Weights of a small GPT-style language model, trained from scratch on English Wikipedia: LayerNorm before each block, tied embeddings.
MLP neurons of a small language model. Each row is named by its layer, matrix (down: output weights) and neuron, and shows model dimensions 432-559. Each number is 50 + 10 x the weight over its row's rms, rounded and kept within 0 to 99.
A block is one neuron, or neurons of one layer that tend to fire together. After each block is what it responds to, as a language model described it from the Wikipedia text at the highest values.

L5.down235:45 52 37 26 54 49 70 54 45 44 45 46 75 52 55 74 54 48 48 53 38 53 54 64 35 38 55 46 48 55 49 50 63 46 44 49 50 78 48 46 38 67 49 54 56 48 49 39 56 60 57 43 62 38 35 38 38 65 37 28 49 45 42 46 51 41 62 64 49 60 50 47 46 57 51 28 51 58 34 65 53 48 51 60 17 38 62 51 49 52 46 45 47 54 45 46 59 55 57 59 53 55 64 45 50 35 37 52 63 36 78 53 57 52 40 47 44 18 26 46 34 61 47 48 48 54 56 53
L5.down592:50 56 29 41 54 40 42 84 65 46 42 67 53 50 48 51 56 55 55 40 62 56 52 62 54 54 57 49 68 72 54 71 48 21 52 55 55 53 52 68 52 49 50 51 43 61 46 34 51 39 29 43 51 46 52 65 44 47 51 45 44 45 51 59 51 62 48 35 47 61 52 55 38 48 53 43 52 47 46 46 76 47 45 42 54 54 37 39 53 57 42 55 42 61 43 49 46 44 50 31 51 50 49 49 57 70 57 38 41 45 56 14 46 52 54 44 38 26 45 58 58 49 35 35 31 21 48 52
L5.down770:57 33 32 42 65 41 44 53 44 58 57 49 63 56 41 42 43 30 58 59 44 61 44 45 45 59 49 51 44 69 57 49 40 38 47 52 61 63 46 64 50 43 71 53 56 39 50 57 65 45 58 42 47 51 56 50 44 62 42 40 49 40 45 62 41 42 45 37 45 65 49 51 60 61 38 47 40 67 32 54 55 47 69 59 57 44 50 50 33 50 61 54 53 44 49 69 57 55 53 51 67 63 48 53 48 44 52 60 42 41 50 50 55 49 56 55 53 28 63 65 29 38 60 47 53 34 48 59
L5.down783:41 52 44 38 57 58 83 66 39 52 40 40 54 36 37 64 53 50 56 51 35 51 49 58 48 52 39 27 46 72 43 47 51 52 48 75 52 57 49 44 47 48 47 44 48 31 47 56 56 53 44 56 44 56 60 60 49 34 57 55 43 35 72 42 56 48 46 48 43 47 57 54 58 45 54 55 43 46 60 39 51 55 47 44 45 60 50 48 56 60 48 38 38 58 46 43 51 53 53 54 44 57 51 61 32 44 49 52 51 48 33 51 48 57 44 45 58 50 38 55 62 49 50 45 54 50 36 50
L5.down1121:63 43 49 51 61 41 47 51 38 60 53 69 40 46 21 58 50 42 62 54 50 65 42 45 52 46 42 59 34 53 55 47 41 38 47 51 53 53 50 44 48 44 46 47 53 54 43 58 54 56 40 37 54 48 52 53 56 48 40 55 58 53 45 53 50 50 53 48 56 48 58 60 49 55 41 47 22 66 47 58 56 47 57 64 49 52 52 64 39 51 51 43 58 40 62 45 59 34 80 61 56 33 61 49 47 60 59 54 59 44 52 51 47 32 56 51 32 53 69 62 39 42 71 50 53 46 50 55
L5.down1206:54 46 54 55 68 45 43 49 48 44 60 70 49 55 50 67 47 56 51 58 58 55 41 47 53 53 55 46 55 40 46 60 60 52 56 36 53 47 61 68 66 46 56 55 49 43 48 67 57 31 40 45 59 35 56 61 47 51 45 64 53 51 45 40 64 60 28 44 45 58 24 53 64 40 54 34 33 24 49 49 60 61 61 60 64 58 40 71 60 46 73 52 33 54 52 63 42 61 33 41 49 47 74 46 54 35 56 37 36 43 43 28 55 42 44 43 52 39 60 45 48 43 52 39 48 48 50 47
L5.down2128:32 47 54 45 32 64 52 43 35 37 64 59 41 72 73 43 38 47 48 42 36 70 68 35 50 44 61 52 37 42 39 58 57 62 57 39 44 47 48 58 49 52 37 65 36 43 58 44 54 44 52 58 50 52 47 77 54 65 50 65 29 37 42 41 41 62 49 41 49 59 47 57 60 40 56 36 76 42 64 31 38 32 47 61 40 41 61 44 41 49 40 47 52 58 37 54 40 57 44 48 44 52 53 35 47 35 54 55 44 61 35 47 50 36 49 41 38 42 51 47 36 45 55 54 45 67 62 51
L5.down2138:46 41 30 67 62 33 52 71 46 52 44 53 70 55 37 45 49 54 56 49 32 46 49 39 44 41 48 56 42 68 57 65 22 37 44 59 50 46 43 46 52 63 61 45 66 55 29 61 51 58 42 51 46 53 58 49 49 52 49 32 68 72 52 33 40 48 63 55 41 46 74 45 39 46 45 52 40 71 37 52 43 34 57 49 56 37 46 62 54 43 49 53 57 38 50 62 47 52 56 65 40 51 50 59 62 56 54 31 56 67 56 58 52 58 55 52 63 44 46 43 54 53 49 40 42 40 61 69
Description: Middle or final pieces of multi-part proper names, mostly abbreviation periods such as L.A., Bros., Vol. and middle initials, also name particles and later name pieces.

L5.down35:49 46 47 61 53 55 59 30 67 43 31 58 44 41 50 41 74 48 48 42 51 43 42 56 50 47 53 51 32 47 34 62 67 48 53 41 63 49 54 53 59 57 43 48 56 39 52 28 40 41 68 44 48 59 63 52 41 42 52 38 46 49 43 57 58 43 44 57 55 47 47 57 44 53 40 49 51 57 41 45 44 44 38 61 37 26 51 36 47 43 59 49 53 47 50 65 51 48 50 56 53 63 43 57 54 60 53 48 77 59 60 34 45 44 52 47 53 47 45 38 53 53 47 56 50 47 50 59
L5.down430:43 30 53 65 51 49 39 57 66 64 48 62 53 45 53 57 53 43 42 56 51 50 37 57 38 45 49 49 47 46 39 54 54 50 42 66 43 44 61 48 59 53 67 44 58 52 41 49 30 56 69 45 42 54 47 55 50 50 59 43 46 40 28 55 54 65 47 57 57 55 37 66 48 67 42 50 37 51 47 57 31 48 49 64 31 53 51 24 53 47 59 53 52 25 43 42 49 56 52 54 34 50 51 69 44 53 43 50 70 52 47 46 43 50 51 39 57 52 52 35 28 60 48 52 36 40 43 56
L5.down528:37 49 62 39 66 48 37 60 37 49 60 28 43 45 61 48 61 48 53 42 32 37 40 54 49 65 56 43 49 29 67 53 48 38 57 59 54 70 60 49 48 43 62 42 50 31 50 39 51 62 48 55 46 52 60 52 51 54 53 32 46 52 53 59 52 51 57 43 56 56 43 32 60 87 33 60 63 44 46 54 33 50 56 60 49 48 47 42 40 49 48 50 53 47 54 42 58 45 41 39 59 57 52 57 24 51 55 46 53 49 48 51 53 37 60 62 62 43 62 57 36 50 68 50 52 57 37 38
L5.down878:38 32 49 47 40 58 23 47 61 46 40 70 55 45 53 57 54 42 54 56 32 23 32 54 46 64 56 45 40 50 45 63 54 42 59 51 47 37 59 46 58 39 62 39 56 56 32 50 35 58 72 44 38 52 52 54 49 43 66 33 48 36 27 48 60 74 53 67 59 40 47 44 54 61 36 49 42 43 53 55 36 52 51 62 42 58 65 32 59 46 53 56 47 43 55 45 47 68 52 62 36 58 40 62 45 44 48 47 58 63 58 48 53 59 50 53 64 43 51 46 35 64 53 42 47 48 41 56
L5.down1025:46 34 59 36 47 53 44 61 65 51 56 59 64 60 41 51 45 56 40 42 52 68 39 39 47 43 32 41 40 38 34 71 45 52 48 44 59 36 40 55 46 41 64 44 45 52 48 38 28 55 65 46 34 61 41 69 35 50 68 38 54 49 24 45 54 70 56 56 56 50 39 75 51 39 42 48 40 45 52 57 41 38 43 49 52 39 55 50 56 54 59 54 59 48 57 33 59 63 38 53 41 52 66 66 76 51 48 32 76 52 50 51 60 50 44 47 55 51 46 41 32 57 63 46 40 41 50 50
L5.down1099:43 26 52 67 53 45 39 56 73 56 55 68 60 49 53 54 60 44 47 56 52 48 37 54 38 40 54 47 51 40 36 56 50 58 53 62 41 49 54 52 52 46 67 48 51 46 37 49 30 47 77 38 45 53 55 60 48 53 60 37 42 45 28 57 49 69 51 61 56 47 41 74 45 58 44 49 32 51 51 47 41 48 43 60 34 50 53 28 54 48 62 58 54 36 48 51 53 60 59 51 36 48 47 66 42 48 46 50 69 55 51 54 38 55 48 42 62 52 47 36 23 64 48 49 45 37 54 54
L5.down1238:45 34 51 69 56 47 39 51 75 65 52 63 51 47 49 52 57 42 52 57 52 57 32 52 31 51 50 48 48 43 37 56 50 50 48 60 46 40 57 55 60 54 70 41 60 55 46 43 29 54 72 45 31 46 49 55 43 48 60 40 44 41 19 55 47 65 50 55 52 57 35 67 57 60 39 60 39 48 49 52 31 39 52 67 41 47 55 30 50 52 66 56 49 30 52 47 54 54 51 56 40 54 48 70 43 58 42 52 69 55 46 47 44 53 48 42 58 54 46 31 23 68 54 58 35 43 48 54
L5.down2067:50 44 59 37 58 53 40 24 49 48 53 65 57 37 51 65 54 43 59 68 37 34 55 64 59 51 42 60 43 74 54 61 52 57 63 58 60 49 46 47 45 41 38 54 55 54 53 62 44 62 55 47 30 50 44 59 39 45 49 11 42 52 51 36 30 49 46 42 61 51 44 53 68 65 32 53 53 50 42 43 35 39 53 64 59 55 33 49 41 53 51 48 36 37 49 56 49 46 34 59 35 63 62 71 35 33 46 45 55 55 49 35 64 52 48 79 49 52 40 65 51 55 48 55 51 54 53 46
Description: Tokens that close a unit of text: sentence-final periods before a new sentence, paragraph breaks before headings, table-cell pipes, and list-item dashes.

L6.down702:48 49 54 52 49 49 47 36 39 58 43 51 41 48 41 63 51 49 58 61 47 48 53 52 50 48 57 50 47 59 40 64 48 52 54 51 47 44 41 48 49 47 53 43 53 52 52 48 49 48 58 76 42 46 61 55 54 32 52 36 61 48 47 45 43 44 52 58 49 45 35 43 51 40 39 51 44 55 47 53 64 42 46 78 52 49 52 33 48 53 56 41 56 51 49 57 58 56 38 49 48 54 54 51 48 47 39 44 50 51 58 54 56 49 47 44 51 43 56 49 54 53 42 66 47 48 62 53
Description: Periods ending a Wikipedia sentence (often a paragraph), plus tokens opening the next unit: == section headings or | table rows.

L3.down250:48 54 46 67 54 49 58 58 47 66 41 48 29 60 55 40 46 56 57 56 41 32 60 52 58 56 51 74 49 60 58 50 54 36 50 63 25 52 63 35 50 62 56 40 42 62 50 54 60 25 54 44 64 59 35 41 53 44 36 53 52 39 36 48 68 63 55 54 67 50 64 55 39 36 43 59 36 39 37 50 48 55 48 52 46 72 38 44 51 26 62 54 62 26 50 54 68 51 43 37 54 55 47 68 58 50 34 48 45 53 47 47 48 55 63 43 48 40 56 57 43 46 31 49 54 37 61 54
L3.down582:41 55 42 32 52 43 52 49 55 50 27 63 38 42 34 52 50 63 62 53 36 39 66 61 37 41 42 54 65 61 56 74 53 55 38 41 42 60 36 64 47 42 48 42 59 46 56 41 36 58 65 35 56 54 42 38 40 53 45 40 50 50 63 29 52 48 43 45 48 50 56 41 47 59 55 47 54 50 42 44 46 66 43 55 55 55 43 57 48 42 47 43 59 59 38 61 41 51 50 41 49 61 34 46 44 40 38 50 48 25 54 51 56 61 47 46 49 52 55 50 54 49 31 42 42 47 71 69
L3.down768:51 43 32 47 44 56 35 58 53 62 56 58 45 55 67 56 42 51 51 50 50 43 58 45 49 33 57 57 57 65 52 50 37 40 44 46 47 50 64 47 60 33 31 26 34 28 59 56 52 55 59 44 59 47 49 50 40 52 29 33 80 52 76 57 39 41 37 32 56 56 72 48 46 40 62 54 59 54 57 59 63 43 32 45 49 62 51 39 52 48 35 56 47 50 59 41 58 47 48 45 51 58 64 42 66 66 49 57 63 40 51 46 56 42 44 42 33 51 38 44 48 45 53 29 46 61 53 51
L3.down1098:50 60 59 66 38 50 41 52 48 64 54 48 44 62 49 53 62 46 54 72 54 36 51 60 42 64 49 53 46 48 51 54 53 50 43 54 50 41 47 59 42 45 59 32 55 58 63 55 58 32 61 65 36 51 42 38 38 48 51 57 66 40 40 50 65 42 52 48 54 50 52 41 60 49 51 32 53 58 54 64 59 47 59 75 40 49 50 26 58 59 15 37 48 52 47 56 34 52 37 41 44 40 41 47 53 55 51 75 49 48 43 55 45 46 57 56 70 48 55 60 56 64 34 41 54 43 48 46
L3.down1586:44 49 55 53 54 39 48 55 38 40 52 45 58 57 53 43 45 51 58 46 56 54 52 53 65 58 56 35 57 60 68 64 46 36 56 51 61 40 54 43 49 64 34 65 34 53 36 60 42 57 58 48 62 38 56 37 59 46 52 16 52 52 52 60 55 44 52 37 41 36 48 57 41 50 47 40 39 35 23 41 42 44 44 51 58 66 36 58 56 44 37 56 53 62 44 61 43 31 46 52 54 53 50 58 49 60 58 51 49 42 50 58 54 31 46 50 53 55 46 61 62 47 31 52 48 52 70 47
L3.down1973:45 47 36 40 54 48 31 61 60 71 36 52 65 43 63 46 35 48 55 47 51 29 46 60 56 66 39 56 63 43 48 56 39 45 42 40 46 41 48 38 63 36 39 46 37 35 36 71 54 64 59 40 44 66 53 43 61 67 35 28 66 52 60 64 31 51 56 38 49 45 62 56 37 55 57 50 57 48 48 61 54 56 50 49 54 55 34 42 45 43 59 54 48 56 51 40 65 46 42 70 41 68 52 54 41 34 52 46 56 49 44 42 47 29 60 52 40 42 47 46 46 38 51 35 49 64 52 62
L3.down1980:57 54 66 54 51 43 53 52 42 58 54 44 54 39 53 43 50 54 46 43 35 62 44 65 47 58 64 54 43 52 55 30 42 46 45 61 55 45 69 59 68 42 38 63 28 43 42 67 58 52 56 27 49 62 47 50 49 44 51 61 55 47 60 38 65 54 44 55 51 47 54 51 23 57 48 50 34 47 43 53 51 50 70 50 55 45 46 54 61 49 49 44 54 44 49 37 50 56 44 47 42 51 54 50 58 42 60 56 30 45 51 62 56 61 41 53 46 64 38 66 74 51 65 50 52 68 59 32
L3.down2025:45 52 38 76 42 46 51 56 41 47 47 56 47 57 43 49 32 52 63 49 61 35 63 51 35 45 28 54 60 60 52 58 33 48 46 45 54 65 52 47 52 29 49 45 59 40 51 41 45 66 65 41 43 52 69 53 43 62 65 55 65 45 55 40 40 49 50 48 58 62 53 50 52 53 50 43 67 66 52 58 63 54 42 52 45 55 60 43 63 37 44 31 56 53 37 63 66 38 53 36 47 49 68 60 48 64 58 50 47 42 65 42 40 29 59 47 60 38 45 59 49 52 49 41 50 56 52 53
Description: Connecting words or middle tokens inside multiword proper names of institutions and titles, mostly of or for after College, Institute, Center, Office.

L6.down888:30 45 53 50 47 64 48 59 53 31 35 65 36 57 62 65 42 76 59 45 58 51 65 38 59 40 64 39 50 60 51 46 57 51 56 40 62 48 45 50 46 51 61 29 40 42 54 51 61 55 47 46 45 55 32 50 43 49 44 45 46 45 67 32 48 45 43 48 50 62 54 60 50 39 55 50 32 60 46 72 47 54 39 65 49 58 32 35 62 62 45 45 53 42 66 54 65 40 37 61 65 52 52 72 44 59 49 43 43 45 48 60 57 49 21 49 46 25 53 49 54 54 53 44 65 38 42 45
Description: The word of (sometimes on, in) inside proper names of institutions, offices and titles, as in Department of, Institute of, Palace of, Minister of; also stray mid-word fragments and table pipes.

L3.down57:63 46 49 55 41 69 66 57 43 54 34 68 47 53 60 50 53 41 62 43 47 38 47 56 47 59 54 56 44 67 64 50 45 32 65 45 52 60 41 62 57 46 55 70 55 46 68 53 62 55 55 35 44 39 60 59 45 52 58 55 49 42 30 61 42 56 37 41 59 47 53 44 29 46 31 41 52 71 49 33 46 55 58 74 38 42 44 55 53 56 47 44 40 55 57 38 40 55 65 71 59 34 46 71 33 58 50 63 34 43 47 43 51 52 51 63 34 73 29 51 52 47 69 46 44 35 42 62
L3.down291:56 50 41 56 60 50 54 52 44 36 46 42 57 64 57 47 57 36 61 55 43 44 55 34 50 58 25 53 39 39 52 31 57 44 42 40 57 50 49 43 40 46 65 41 39 58 41 39 56 44 63 63 57 56 47 61 38 48 44 99 60 45 27 54 66 47 60 38 47 54 49 77 52 57 45 41 48 48 63 50 45 50 46 40 40 35 59 44 58 43 57 47 61 36 47 44 56 58 50 46 52 55 64 42 42 47 52 53 52 49 47 48 42 61 49 44 19 60 42 30 53 57 43 53 63 54 61 44
L3.down312:54 47 54 43 51 49 34 52 70 77 45 69 49 43 37 50 71 56 48 59 47 53 39 49 52 57 53 67 49 48 35 45 57 50 46 41 55 48 56 42 53 53 55 62 54 48 54 34 41 39 54 48 48 55 59 67 57 54 56 28 53 38 46 55 43 30 53 38 61 53 57 60 43 59 29 58 29 21 56 63 48 53 57 68 46 45 60 42 55 65 51 48 39 60 32 45 57 40 54 38 47 53 51 50 55 65 53 58 64 56 44 51 44 31 40 57 50 46 45 47 28 46 56 62 52 41 39 68
L3.down319:56 50 66 45 50 60 52 41 49 50 39 43 48 49 56 65 34 62 46 46 47 38 57 52 55 57 61 42 50 44 41 56 45 52 36 44 48 52 62 40 58 60 38 53 50 52 37 38 55 59 56 76 61 48 63 52 61 55 43 32 59 59 46 47 43 46 52 55 45 41 67 39 49 47 61 47 72 50 45 58 55 46 63 54 52 58 50 54 52 47 40 39 62 39 60 52 41 47 49 61 55 54 53 29 60 51 51 42 51 58 57 48 57 46 41 38 51 57 58 62 56 52 57 42 43 60 45 51
L3.down917:38 37 64 30 66 42 40 43 41 48 51 61 48 37 54 52 36 49 50 37 50 69 58 45 56 41 56 45 29 54 57 50 57 54 51 54 46 75 47 51 60 54 38 58 54 40 60 36 41 56 58 51 51 37 56 58 55 49 47 49 68 58 42 44 53 52 72 48 42 54 45 62 60 66 30 45 57 67 56 48 48 49 50 44 60 45 50 52 50 54 54 52 55 28 53 64 61 48 39 43 70 48 57 55 42 59 49 64 56 43 55 42 43 53 54 50 52 66 58 64 45 49 54 44 41 30 50 56
L3.down960:53 48 65 40 52 48 35 61 47 55 45 49 51 41 53 49 54 43 46 63 55 54 39 29 47 42 56 45 48 59 52 50 48 36 42 51 55 50 42 46 55 42 47 49 54 40 53 38 40 60 59 62 47 43 59 58 57 47 47 31 34 37 51 52 50 49 60 45 52 54 42 57 53 46 38 54 32 53 57 59 54 54 57 64 62 45 59 49 57 75 60 58 57 53 51 53 54 55 39 48 48 65 55 38 59 68 47 59 53 59 54 50 43 33 54 56 53 45 38 54 47 61 59 32 44 53 51 58
L3.down1569:43 35 52 53 52 54 52 53 55 47 47 48 58 54 51 48 51 42 52 60 56 48 46 54 50 53 55 45 45 57 49 53 50 28 49 45 51 66 54 46 49 43 45 48 37 45 60 47 45 51 57 62 46 48 45 61 50 45 53 29 53 43 47 45 44 50 55 58 51 44 54 45 57 34 43 40 44 47 54 53 49 50 56 45 55 53 56 45 59 68 63 49 54 53 47 54 57 48 43 54 38 55 52 50 49 55 48 49 44 58 50 47 52 40 46 53 49 53 46 54 38 53 56 48 55 59 49 54
L3.down1742:55 53 68 40 55 53 42 57 44 37 58 54 44 45 48 40 57 41 44 54 42 62 44 54 53 57 67 46 46 78 55 50 36 48 46 58 57 47 38 50 38 38 42 45 53 26 52 43 41 53 66 64 54 53 48 56 47 32 51 27 30 41 44 46 43 42 68 50 58 56 30 69 37 38 35 56 38 58 53 59 47 57 44 75 62 50 58 53 71 88 63 59 57 37 44 55 39 54 30 57 47 56 40 46 46 51 37 60 37 58 50 41 56 31 56 49 59 36 39 50 49 53 57 50 40 53 43 56
Description: Fires on the end of a paragraph or row: sentence-final periods before a blank line, e.g. "timber on the return journey." ahead of ==Name==, and leading pipes of new table rows.